{"hidden_size": 448, "head_dim": 64, "norm_place": "pre", "positions": "rope", "attn_scale": 0.125, "parallel_block": false, "init": "uniform", "lr_mult_qkv": 0.5, "lr_mult_o": 1.5, "batch_tokens": [32768, 65536, 131072], "max_steps": 6017}
MLP neurons of a small language model. Each row is named by its layer, matrix (down: output weights) and neuron, and shows model dimensions 314-441. Each number is 128 + 24 x the weight over its row's rms, rounded and kept within 0 to 255. Numbers have three digits each. A neuron's up and down rows have the sign that makes its largest values positive.
A block is one neuron, or neurons of one layer that tend to fire together. After each block is what it responds to, as a language model described it from the Wikipedia text at the highest values.

L3.down330:140120160163132150131164084135135140148095133141117124127119116117102109126130105090121082135130152086124125156155145131103120126092104107114121155086144141149105161126133129078193124129106112147108176082113130065159144093144170089116175164139153138101132121137110143128126131185118146123096203159093132131137124122157151108077122130101140150116159113133116139175089139127122143107115
Football club name endings. The final word or piece completing a multi-token proper name, mostly City/Town in football club names in tables (Brechin City, Swindon Town), plus word pieces inside other names (Lever-k-usen, BJ-P).

L2.down298:134117145118099150161144117117142151132131120116120081097105099134178139138123135148159138087094069124147152132127121127178123173139146139111101122134146120125170146132119131074109116108134156167112132119140084094130088092125140130136132114188090152141168091128172079104139097123140146113130078130148120120136068136136127148096139167148122111141106159132145137110117127131108128168154
L2.down594:114121131162125145160096115127148145119095166142072129127130087145185150106127104137143181119161152094109139121165134105122130174152072160144150108134125171153091168135177169153101176138114132136111116110104098144127185194130179147161116099116100152115129179121110101098125097117119159148126092125122104117140132127135157170148142116122095148119114111136173106114167141167129160136116
L2.down826:126118130137111103155127136149101098134138156135113120134159150102188109145151120134125171102157107154120097153119136125150079120086145137132136122178097116141114168127106115152153137121110131123102131135109149140117103128118115150121131083121172172150149128132119104140167157116112133191138148147106155138132142151130112146089152148091126095173105111112135108122161121107105121118113
L2.down1005:121178127125083149189134127126134128108149143110148098132105135113151126110145096111147164150158097133140138123072136191126105147112124130096129138120136096146140128108102110167159105139123113169096126126210145153134137111075099108165139107153136165130170104098146112124138149141143152124121118125143127114143154156166123112155133158081199132170117140149120126100098124157090148158162
Inner-word pieces, hyphen joins. Mid-word fragments and joining hyphens or dashes inside multi-part names and compounds, such as Build-A-Bear, Cardell-Oliver, Gospe|l, Gram|my.

L6.down179:117059143150157127132101123166132119109119123105122121149101110150114143128129121187112110132159183160144135082125114117145098124107097129155115147071120164145148133112120114135141138134119140118120086127123158136126160163145154124148134133146104133125120115108116142159118144147135127148148078130132162107136108142109123119130150129094145171154159155133109134088090168125114108155113
L6.down595:118109105122156135107131081145112114147124151156113097122102155134138105121130144163124140156158119139130132064136156126112118134113128135122145128110124159141146138135131167116213149090152159133131134178112197112105101159142095159124098151131126103126136125121112159164167136135141113147099119107137158150129112105109152161171120145145154134120135148111136105123096161125094113117112
L6.down1034:114109109137112151140092141153144092101117174165107167076115126118110120139128133172128164174154138139110155119155127156141128155146109155142105132123169151136107148101090121099117123141135113141165155117097118135092153088098153184184139088100094113142108160129178148105121095177122154140089113098135124092144111145131121097094158115171153100111106169139144093113158157112149123128117
L6.down1100:132138115131110120131100149119174135097163098127088127128101121099156131101144163139109131094131113167086129117147180092095159082127123100106117180090135099120179105150091114113118134097137120122133135129139127115107159158133121126138086148148154175110151155142175125133108095108134112149131109117127058095139156149143103095132102154172140119117140119113164129111152092103082122125066
Apostrophe and minute marks. Apostrophes, mostly the minute mark after goal times in football match reports (Clarke 25', Jones 32'), plus contraction and possessive apostrophes (don't, grandmother's); weaker on table separators after numbers.

L6.down288:142111152164090143138134155158163097127131114154144120104115173109179107122122104126146131128120166120121108152123135101149155128157151120171094113139121143088154152163119113156158145097100138137144122155132144133138143167070121105102141126131141130148119137083136092172095165138143081133170101099151150084124097129147114144127131142095098153171156140146069151106131078093125141171112
L6.down354:138145112125091138147112171118155126119096136190109112120115110096157153143113148050157086110114123128166129131111164136109155136078155164093175142167117149099128121121088109093117115126106111135149133157159123143131143140149136153120160163145126097142148110134109123171114132145127072099139107158123138107150107121177121108166147182134157119121134137137117099144143150112108123161088
L6.down990:133105131087123147145175127130127146156164111109129106100176129072128165160120127113141160120136104167186112072148143107158154121175141144159093140117115112132144138135128142131143140112125113118133106115119150112154120113141114112118122165131169153101136121123113090111124141140095115120131133125113168106129135120147115177152191153116159118148127119141136091066116050126087133104108
L6.down1006:144150081139149126121165100168121121135122122109140140124123144148110159129153119119088154143081157114127133112083157119175155119100125158153159143096147110078153113131140154141144096141122120121128112159176158073151095117127189131174166123127119118114103132135134110116123102156137145118150198113114146095138115130092108159119178147103140123103134152110131122092152136142158090139151
Start of date expressions. Day numbers just before a month name (On 9 April, born 28 November), plus "on", "born", "released" or "Released:" introducing dates.

L2.down206:121130076111122080146115107141121123136075127127132081090126142182140147143152122147164128111137165149123185125162155143161105124152128135123098069134116158100192119111127126144138146109129141122106131122117115134112113085126119143121156092123102148091160148150114140115071121122128120080120091121148118128115149157126130149138151123150126119149102128114170154168129133122136139198132
L2.down532:131111123112084157125153168148183123126134128127152133115130088149124138154134150132139095147126131115116104113094120103120128147144158129102122135113113136101113109142139120166113152123093103087136140096161137119102082143122142070142110149112174111091093156079132112127177081115079181130126130175105114155142148131143155133122138077150140120120160100143089133128109159118170126127118
L2.down695:073089161130138104127136133099127155150087094117141094076109144136111123103059151116133130151138096138138111137102132137137084075116122172196141112092148083150117115131158146121129109113140123115102164156113105144119185146127130107144112138115102109091142147143137120139174068114119128099147140147118149092102138116157112115115165127147155094148143123153174135143139121115160099121132
L2.down1028:089104133131139133155152110150119150115063162126133142119145150109158100087095124149166117217105142118103120111154133137120154130187116125135159116132109132137160156102103104143080162132082084142098144116143140110148137102114103156151145103103141106147100132168148122112135092103127145101088149117146161147156155134139151139127112108124091096145130121157151114120115163132116071103187
Mid-word fragment pieces. Short consonant pieces inside a word split into several tokens, most strongly the c of Des-c-ription in section headings; also inaus-p-icious, ins-c-ribing, out-sp-oken.

L3.down1101:151158112094199114110125139117142133158115124088084132118173168150117114071167132148190140161141135130146113099137123144127153127128123137130116106105126122152085111133119077148114109105111144178171104186153113145131081144151120152098139101142147148089098131155134134166181138114116122115125127164092134101124126138143154140121148124148097121137079089122186095102126160118114148169176
Verb completion before object. Fires on a verb's final piece (-ing, -ate, -ed) that completes it, often after "to" or a comma, just before its object: securing, manage, losing.

L6.down62:112120153127142125129145102130125109134139100106134145152144095120125174148097135162161092114117141143134110160089094083103135092086142179118145135134112155110135121104166171137127143136135166136170122132097130138108127150142102128086147144078145128139119162150145120130121110146099147104118119129137149120133125124100106115119134149146127165114097124138093081129122110155101099164110
L6.down63:138111112129124120092113122145133090108080127139124133106156139126139103141111153139135141103115128137130147124133112123072138084102164144127127125143153119127144075134088130158177075091116089118106084171156115111137107150128116096132122139160098106089118151132111157176150126074151144130123131155109193148136148138114143131100133201129155088175095128122127157144123123138090135166134
L6.down103:147138122111151104139122155191118133096123116121149096151117088134121145116114069159121159140092167124141112126051113170094126158115129141112066141103134116143140156130144122139073143125139124099142088123163106129138132149131121142131132116113090147158131110110124121182169153108143148136131132116103159159127146106140118184144148125146137120127098150192115128125146170142137087119142
L6.down702:154110114095119101146138160122081121148104130168096198136125131129160150122095109129146121128112128149119138135088133193121091144150141098129111131164160140154121093162153123115108137150136081124128151183131099139096133116095122091165093105158100112150138104068153133092159126147135116111132144115087119122150136183135143084150125189130117125106142129105190123130149139157150123174114
Compound-joining hyphens. Hyphens, slashes and dashes right after a word that link it to a second part, as in Rhineland-Palatinate, caspase-3, T-shirts, and Atlas-D; weaker on stray function words like un, the, have.

L2.down51:141122106156143147117153150116174151130136192144177130072168110137154110161094129106125116116115154128134125135146133131133127134108170153151217115173146120118128124134107149121084167102105114106100156095137133120136162137120099084114120135130122130152158134136162096156116178117107104128118146099120114091139099128104149116132164124145125119116095158122143106095079116149125124085113
L2.down968:114125148109082154135148077127127159132132102106119166142169125114158133155123086144150155137121147147079159121119092125111170123122111102130121115099142147109106098126088116092156135146129107178117132101187157111112111109125147186083090204118130114095154135126119127164132094155140127094125129121166129142113150148109089129110121155120115089135149117126114102099164117117117080099097
L2.down988:153142148152151091109112113130141139135154118088115168086167131148131110133126143083130166106123118085095079150183117109156181124123161097139116105122095109127131122106158140119132121142116115126114148145157128117159103142108146085110133115130100178136165120112129124171144162101113082118147142146164124136156147140108129122117137114097087156157139138128115122091079141159140142115114
L2.down1187:102144139113151128164141151132109137097155124133108131132130159161114105150121172134094143089151148173143063100165137145129180134112127132140136155131100099164114107106122144049123094096130087102122116177145135146100122178177125128117134104142104071113113116111102119170118132138102145135156183134106105119143164077127123125163143099156073169100113180151133112131139113112144157154132
Second-predicate verbs after "and". Verbs starting a second predicate after "and" or a comma in biographies and descriptions, such as serves, spent, worked, lived, was; also mid-word pieces like "em" in commemorate and remember.

L6.down203:104171150100130115123106158083112114117150133134105131134110151141088136113150106099167138135111155140113134108183110133144142147165087124098098160163138158112115129086119130143069126110151169124118119163125091106155146139121149131138145138142140161129097092147138133123089131157168100150148111155161189150142103127134125116151100110143126145161099159139116157082156121119140138126103
L6.down345:118149130130134135191114153133102115102174175144112106114142214133095113103127085130131176096115131136101105121115101060130135093110104116124115090135119106147114145143163137095131154123129137168157108123170136118137163134138168102134115103124111154095134104106132149173098155141119115124143127120115149129083117151108157131077113190113106096132116119155155130107109133135102106094117
L6.down407:137128084133141133120125095127128110157092152089126067116121109120087108139149130121129165146165140121108092117096147175100127138131137120133124150101121168098123167137114157149095091147117117141113116089125133150119153126143122157157140136144114149096131130129125113099099134137070102167094135103155161092137138152174086146135118153111129103132095095147127145116092121123155105122158
L6.down440:142183129152119141109119125151123102137123098196145110096163175155134124108129128154120163139144120155127129135158142103177151118197165097121133156172125116115126055095110118122143160102131137117134125115131083102139142121125147120135159126144125156162099121144155120121142131125105086150108061117172142128122108164126191137123139132122102125113098159153136134106116149138121069132170
Mid-word hard consonant pieces. Single-letter or short consonant pieces, often c/C or g, in the middle of words and abbreviations, such as OCLC, HCY, i.e., cal-c-ulation, Geo-g-raphy.

L6.down100:145132139101163128060119152087089138110162137138132150109129173126124159138096151091088124133134122138116083100095137120105121138137117120110153076128118126137158108130132142147120121136140123143123130104179116149089097128133165118167146138134133139143154129135147094122115121102113119178134110126118116086167129115136153118126124096080157145136135148128143138115074113128150136108129
L6.down497:107104122113099117115093111114126121087122122137111155114184134155104105110097072113164101096087126116123110094144095134118108122161109093129108150130131144123098134114125149144147141134144103134112121079134098142128167092124125130133107147145157053132082135159147160137144109117159146165126099116098090123128086129148134119178156170148092127124155152150184137129113128078139130107112
L6.down582:115113125103128112112138103116092141177117158143137145072157136133117116123121111109160132141163183106140148116142103131160106149125129096174130126178098114096127127110133139135138096104172128134121143120135110172099138118130100094167194122121115116119142131140096126156152113097108151150083113140108139107103146104119124127120129224159180131156099119175113112146123187073108171146117
L6.down844:113120146104129116115096136100163154106142164111152106157128088112102148126092107108117122121104118141139127124171131125125084121151111114145093105118117133164131139093157161154188111137127114096127100152149099102136133159106127140154146121127107145146155144102156101113114141124130128134141143118119146113141120100137131112093142215137184132112107129126146128088113154110113168103162
Joiner after a name. Hyphens, dashes, slashes or opening parentheses right after a proper name or title, such as Nacer (2016), Năsturel-Herescu, Genève-Servette, 1994–1998.

L2.down3:129096136166134152122133148155155103156135127127142142132133086113119185099127119153159142160082139147125129136114147154135142136120088109122095121109098131087113149110093137106059151148115085130122149090148081151116131089135171104116149130137138164175130125136120132126122155143098119087149104166140072157079145071139109147149109135126091126128146103119127119117073118101097110126165
L2.down527:156097136127139108121099147137087129117137125115099117129101138142181154115118146154121146126090145137115105118137125137128113152134118142136118145091127146151132109143156135128116118140115128099160117123153138107119163152121103159128090156135104149168073113114128131072129127136128128166123067104096194128118162088118169095119157110157138137115132121134112116135122157109149139181095
L2.down533:123173108152111145067103118132173135103126141148134118132112086130144143151135137140087115113138108150075150137143134138061113153100153106084121138153147116139157103153102088139120181158111189073159104128140118138134122132155114153117152134085144146173110126075112118145168149161125089137129116097108131147138138112115109094111132092135070134113135106124132154109100108105145146095136
L2.down687:125131122152105109103103093149120111129148165129173132136123130135143108146130141139128144086149179121147136158137140125182108102087126130122141099099120175144089178112130123164112139121152145084190118152156144119175133155134112108145095124141108155149100156124137146127107094134101134107149121119123138177118125142137079106130128138111165124122138090107124118089122109151108131130134
Apostrophe as minute mark. Apostrophes, chiefly the minute mark after goal times in football match reports (Cooper 4'); also possessive 's (mother's, one's) and word-final pieces.

L3.down668:155158143109121152095131077080118134129106155130155143129119164094143152138107073134134152126110154179130159120086092113138172151165132121134139112093151127088133152110141123145147147162131106132171110136102147104148123116138115169083142083101143121111104133116138159109086094117109125158095140165150119156130133120066158141134116164159082173102139120113162103144121160142116077110123
Infobox and heading fields. Field-label words in Wikipedia infoboxes, tables and section headings, such as Website, Release date, Early life, born, No.

L2.down833:122137125132117136134114138087152171107133170134098119127145115125110160162118134121147154120136133106118129127132122121162077184150091074107149155123172122111134142140150177122149093099134095074126114053089137079100112142131061101136129087161091116123130119119138127144099116110104132130128112111149157108110124159130100120068119114063140126113084159144110137078172164104097086084128
L2.down858:210153160134123112090110096149094111143112156097107173083111114119153120157118157181087121092126102103127129129164105139141144163120079118083119121136141128116160138149139135087110158146138174124159159116104124111115120101107134125143126121147137147071152117114132158157143117105090110143120107137138143149123109154125136126107140186138186088131147106132138113140122157107113163073162
L2.down1061:158133083118131151135126107132139150143129167149108100086110143118125148123148156157164076138160152103146164136154179107141111179116072102105117161126108102147137134169119108118137138119144087129100158135173116123119087090138144117152098129120143130115099103107114111103109161114171143123132154117156087126108193129108127135163085091125126124093117121172126148095146121141083140126122
L2.down1062:128119161080097137139150130081117130131146122117109124159105105116144095132164149136146143113121081093161096151086127107126146129139127094143097160110125072126155115112171143141130121143147150119129130093146126140108110092181107141131142074116114133141148147121166130127105118084133100157105138171139101097104126136079096174158113150127133100132104151151135117133129109144115124092105
Word-completing subword pieces. Closing pieces of words split into several tokens, such as acronym letters (ASN, IUCN, NXT), Spanish endings (Sociedad, ciudad), and hyphens inside compounds (GPL-2, al-Dahab).

L3.down1027:131103152117145088123114118115136104126099119119126151130141125133163167142159142133116120158121091156130100115108136100129130100099082128116138130138138144160117112101126139114163121146141137102148121136104161127141141137137117129148139112124128138112115106132146118071121106087104139168098133165087162142158150092142171079123142147109132162105136094118136102178126124154119095159131
Mid-word pieces, apostrophes. Apostrophes for possessives or goal minutes (Painter 17') and mid-word pieces of names, often in football tables, e.g. Ferencvár, Wolverhampton.

L3.down1204:140175145150163141119117148146150094100143174107144116089138155148102115125091128126092109085116147126110108156140132122113130101123150147157146170111139142094098126174120119145141112116138101122125123163142153096092110125141114100147126102168118103135148165110155122150141148162106162116157105067121136147159121106165140127142127103173109124128136112137145078092136129125126158141162
Mid-word fragments, "scrib/script". Short word pieces in the middle of a longer word, above all the c in des-c-ription or ins-c-ribed, also name and compound fragments like Lock-hee-d, gang-st-a, ecosys-te-m.

L6.down28:165129113113112087150090113136148141126159142153131130126131169104103177116139152120079118135101119153128139106140135127106144153110072156121123117131105150145094175151141127132132141118149106139138155118153098170135133128130149118115146128113152114134120128133161152149095144116121134127153126134130112123056131128147131109110125132115083148120091128095119156135141115126165127127118
L6.down45:176138154127129103128137125106127118149157070110111162128145082161127165143136161200146148122133140116135140099139126130117074083120082130122136108115057199162147149129109143124117116152087123142129134111117140052150089148148127184130151116134163166139149105099102114133143114084132116089139128160120138135123130080112137117101131110147112127148118116144124148153136167115155087156144
L6.down554:122148162148093115081156127104105114158143113097129125142150136113122138082111110126099131137078152120139091126126127132112127101066118093135154133109104130123111121176137135105159142112145129142147127140111110112134129142088128137133131131120161103121144129186130172170190134126166146115136132153128136063091110109183088134175144138164063134147102090086155139124128105158188136121130
L6.down1076:119154119156121148113079136132123095134152126152092132129089076159118113159143143126153081129116120112106167138117155109127131104154104141076106129125123123118123129107100137122091124091131146112131132124102162104138161142137065132110141130109187127150092140091129122134139151116116085105107115137066111106139143174104126169111091217146112141116130151093132110108129122151127109086076
Clause-linking prepositions and verbs. Prepositions, participles and verbs that join a clause to the phrase that follows, such as amid, with, of, include, allowed, caused, had been.

L2.down283:110135093130100100115103123099129126139108078119091090155137061137145131176119112125143137133141120143145137095137120108113146163138111083104159107132099148112133122137123130133098119111154133104101144075183161151132113130117152116081185124094110136142145131118196148097112139120140097088101132179122088139103164124178116119099128105124104110096145124116159111141162117145124151112131
L2.down354:114114147079134119122101121120146132125141138117147165105120178120116094129134131129110143158126168107142126155151132147134085127109115154121088120160138112150113133162141106146152150143167124110132111135139161156156108132114125149143170151131144119155107153111146138069121143141139116155151084133122110088169117164138122115118157198117128161142141082132140141112123118136148137159135
L2.down648:163127135112133108151140128160113103166148129123138121131125125179132133155131110146135141116141089118098143116127154111136134150101173137165096138095120117130102090139150150126100141149129124134144064105092107124129085113153159097128177137109146155107113091119162163151110113173101107140108155185141141166143166119157151144108127150147075110137122145112123119157140130090114102105152
L2.down1142:096155115129075110101136146122149155133129085101115146165141188166132119129136159162130180126123202166167148183128118109115184144116108141095099149122099091095158143132103106126127125137125167122114113185116081101122074118105136138161149097128139139166128090131119144141082097133141112143131181149123125136161150131122121119147086100133131110142125139118116141141071127115105170105138
Verb inflection completions. Fires on the token that completes a verb form, mostly suffix pieces or verbs after to, modals or has, as in prov-en, fall-en, turn-ing, to take, may go.

L3.down449:108141148147096132144140084110138152125130117128131175096146132135117115128149116086104140142136077136108136158127102104130115131127158181123114137084089132128199078098160107186183133121138074133114125092179100120164099061171149126177149144170145116162107142120142133126127113082098114106158133126151164118132096163136113136131152130161141137124101115116186137174116127133162140112105
Mid-word fragments. Short word pieces inside words split into several tokens, such as mb in Ensemble, pre in entrepreneur, lu in excluding, plus some table pipes.

L6.down505:138148116125140108135184081123106154127126140147123143163112133166153088146093134133165134152195101125126126107145168117154082108123140155160081124160112114128130131099159142138126124128086109090160114119153109148153134125149082137119129155104100174121136154116180134067110134107132125129120138163134140148157165092145151084127124090115105167097129123092169127118166101094140145127136
L6.down705:148116093118146176118126153162149087175128179137111190150144098156132140134067112155111132128093109105103126133118127095100113158103126123141145153127113099150156089106113140139073113160163126096139127110120166117123138156149116162147129085167107108169124155115141117124146158120098131091144086120143127143144093148111105130085123178158138089103079118129118154154138116098148128118084
L6.down853:148114142133115118111096160163133122119121198115087128130120130150082111121112137109138127107143140133127143111076153120152120128081109086132118145138107126128132114110092116119068143136115133129145128153117124138076140129101097165107119096117169133127147139105162174108129120148155157084121063118122131165131092146115124148117114111128121169159148095132132103141159097147141092124159
L6.down1121:154145110096091125152120134097138125093165145109119151130151115148127114145090124153152154073078118165132099138140121110140127143126124154118126148145052124143174121171126115125072160172146108125124153099120207096164125152150123123101097130147111121125164185132154158106147125130148153130127130117113118151111145142158141146157111122134153136137161168143135139084083165137080154107090
Word-initial consonant clusters. Opening fragments of split words, mostly sibilant or c-clusters like sc, sh, c, as in scattered, scope, shrapnel, Discography, inscription.

L2.down261:169156152098109098158120118075123151169129151141150145106174131136143123155154134103100158108091137109129126128150132155073082081065131127126129097115140110144181096164098159121149137096111134139108120141151101137146103121115144181168110123138124145189109172140143129155122139138120154168081171148112195056123127110136102129134067131149116144116100132122141123125114134132160103164094
L2.down402:127117136152133172135160123105148075190126161082124083119175166185137122106159131111098160160153102128159134141112144141110163128093153112135139137113099089110135071135090139126114073085142076140146147178117161110163118122116126110094130129126165149104122140137133127121128121089114115123164176159096148169119129096101110121168104093121061135110135096120159134131132121103087128126151
L2.down473:104147112097098103115158155106118122165101128102130111097148156151144121099147135113148151123084146136131153163149164128135118126085088090108100125139120120136122112146117124127139120146111072134114109133142135132140112134096133141115106131118168165143091182148108126135102119121136113092157114139126184070128139123117135120121126157161111116100095129114111121099142151150119114127124
L2.down518:167126148177145147073126153124097122146149076093144106100123144111125095140142161093161120171158127125132132124126160137127114084178084097152139136128122120125180156122115103092118137102089138137090124132151125147138154119106148125111132156081149150105132082096126115144120167129119129124138127097140141133173087145088110092103126181108103152128155113169123089129118110119147121135114
Composition-introducing words. Words that introduce what something contains or is made of, mainly "of" after consists/consisting, plus comprising/comprised, include, and with.

L3.down287:152177103172143151148109125132125133175157139090092147114150091161091132080120090095149128147108131126174137087149128147114115125090119109125132118096129080134149153102121089137129111121087153124152150136106100153129127102114166129147137098152135089164136140136112126137169138131105107102098131145125128125155090128150132138115118145113133114160112151127170122135075161143086139155110
Biography role-holding verbs. Main verb right after a person or organization subject in biographies and career histories, especially served (as), was (named, elected), also worked, lived, made.

L2.down59:161127136125125167119122126145127149172147188116120107120124097114181119161141132069084141128157138121125095130164117123146142076120109109160117129128184077111156120137149125105126107131075072088121114103105116103147136114150145146144094093113128143118119125102085094138134100092126123122149112171161102136093136127164097102095129152126137194159138158150127111120114105156111140115113
L2.down539:109141091123105133083109172122135135114138096121079151111107108091149110104106125150111161131117091147121165106161123117119135159148125144129161141121109168097122106151079121152126144156132175132119130179075158115148157123100137055143152143163120142118159132134144115092148171144145115167139125105106149168084088118115141133117108167141113133115091153144126174144110108150168123098124
L2.down739:148160118088094107112119146127159135114134130151129152128124106117135138152149122152120142109179138097152150126127071133120167138171137104134140135097144166067166130145149116115119120100133102123109155132182134133125103192108110151127155120143113096103108130097146118157121145131120156136144131150109157127124089161118099120136111139150133159176173143109101122136131112124142171123106
L2.down779:138163130116173123126127137106111125103147173151172088108108103193160133159117091096128117131132143160121150132075148136135091087123147150138115101113149100124128121145122115124123128118118148161141106124099150127159120138091152156079113135139104119176109125129123123174097061124102099134167084120074133152174121131131160144166119102135139105150124182102091117141105151148136137102150
Mid-word continuation pieces. Short word-piece tokens in the middle of a word, often right after a prefix like Pro-, dis-, ag-, as in Pro-g-ress, ins-c-ription, dis-g-raced.

L3.down1107:121122132118127146148129127146107114074132133147116110145137109112124134125136118125136151104136141113126078168137107093141175113145098155149124076106141113139099124126160115151132097102132125130115136122123126106123124120172141148143127131159103126134142149136120099128130145078158143138098134109119148162143114172128118141112128164085187088153121124107130091095122164158152127150137
Hyphens in compound names. Hyphens joining parts of compounds, mostly double-barrelled surnames and place names (Saxony-Anhalt, Boyd-Carpenter, Saint-Étienne), also inner pieces of foreign names (Vit-ali).

L3.down98:139130132117150116137106114107143175137126125123119158143094124134179094152113084127135093154158131136098156137110131129154064116152160155156121157097120107150124151141127130144138122140109114133152131126126138120125126101126133111111124119101118118132144086160150113111155134124115133149099154132155140161144109206102156145093142175132080146155129114136117123170121138134151122154140
Compound joiners and prefixes. Hyphens, en dashes and slashes that join compound words or ranges (Vice-Admiral, singer/pianist, 4–7), plus word-start prefixes like mid, inter, non.

L6.down113:162116088117096100154154173120116148147143186129187190135130151176128132126168117147112146111145121097092095102121117146138136107101101088137160162119153155153115131117159141120146111092152103082174077116177118119149174145152086124157110123104137128136096145158150128102140164093119155129147132110139125118125176097135119121130084106100115120179112100135131123140112129151138132129170
L6.down622:125163121156151169135135136151117163145071118106150135141109136091104111150134141130127104109175173140118132139153132150115109102121124131163161116132152123133123131137127151122124153114140119124155111126148126126121135113158091102113114153166146106130112124136131130132157158143126157081071132133129161189126148176109136132101109094141133088112136119144136148123124144158137132081145
L6.down1118:163124130084136117132122132141103101167141121137134149115093099099163144126150156148127217143112129112102117134177087139123129184169119133154142132198098177109126083151119122141166133127105142132077127101135072135116121131126180133150159111094159160126140122100137157088101153156168169112154133092143125123115142139145121143162142099129089146164115143115111106098154175106153114097133
L6.down1194:139128082108178135126112154149119124142132119118123103144103135121145134140143125149173132135123179136183141161130124069113175190111124154132165107108118146124089130157103168147111110127133120137156139083143118101106113121074133124149130147103142127106128145117116138146118161147109121128120106142137108094102145142104140100171115165125127103127102110106154145109127111142130108104149
Motion and general verbs. Common main verbs right after their subject, especially motion verbs like went, goes, come, plus participles such as used, sold, shown, and some verb-ending fragments.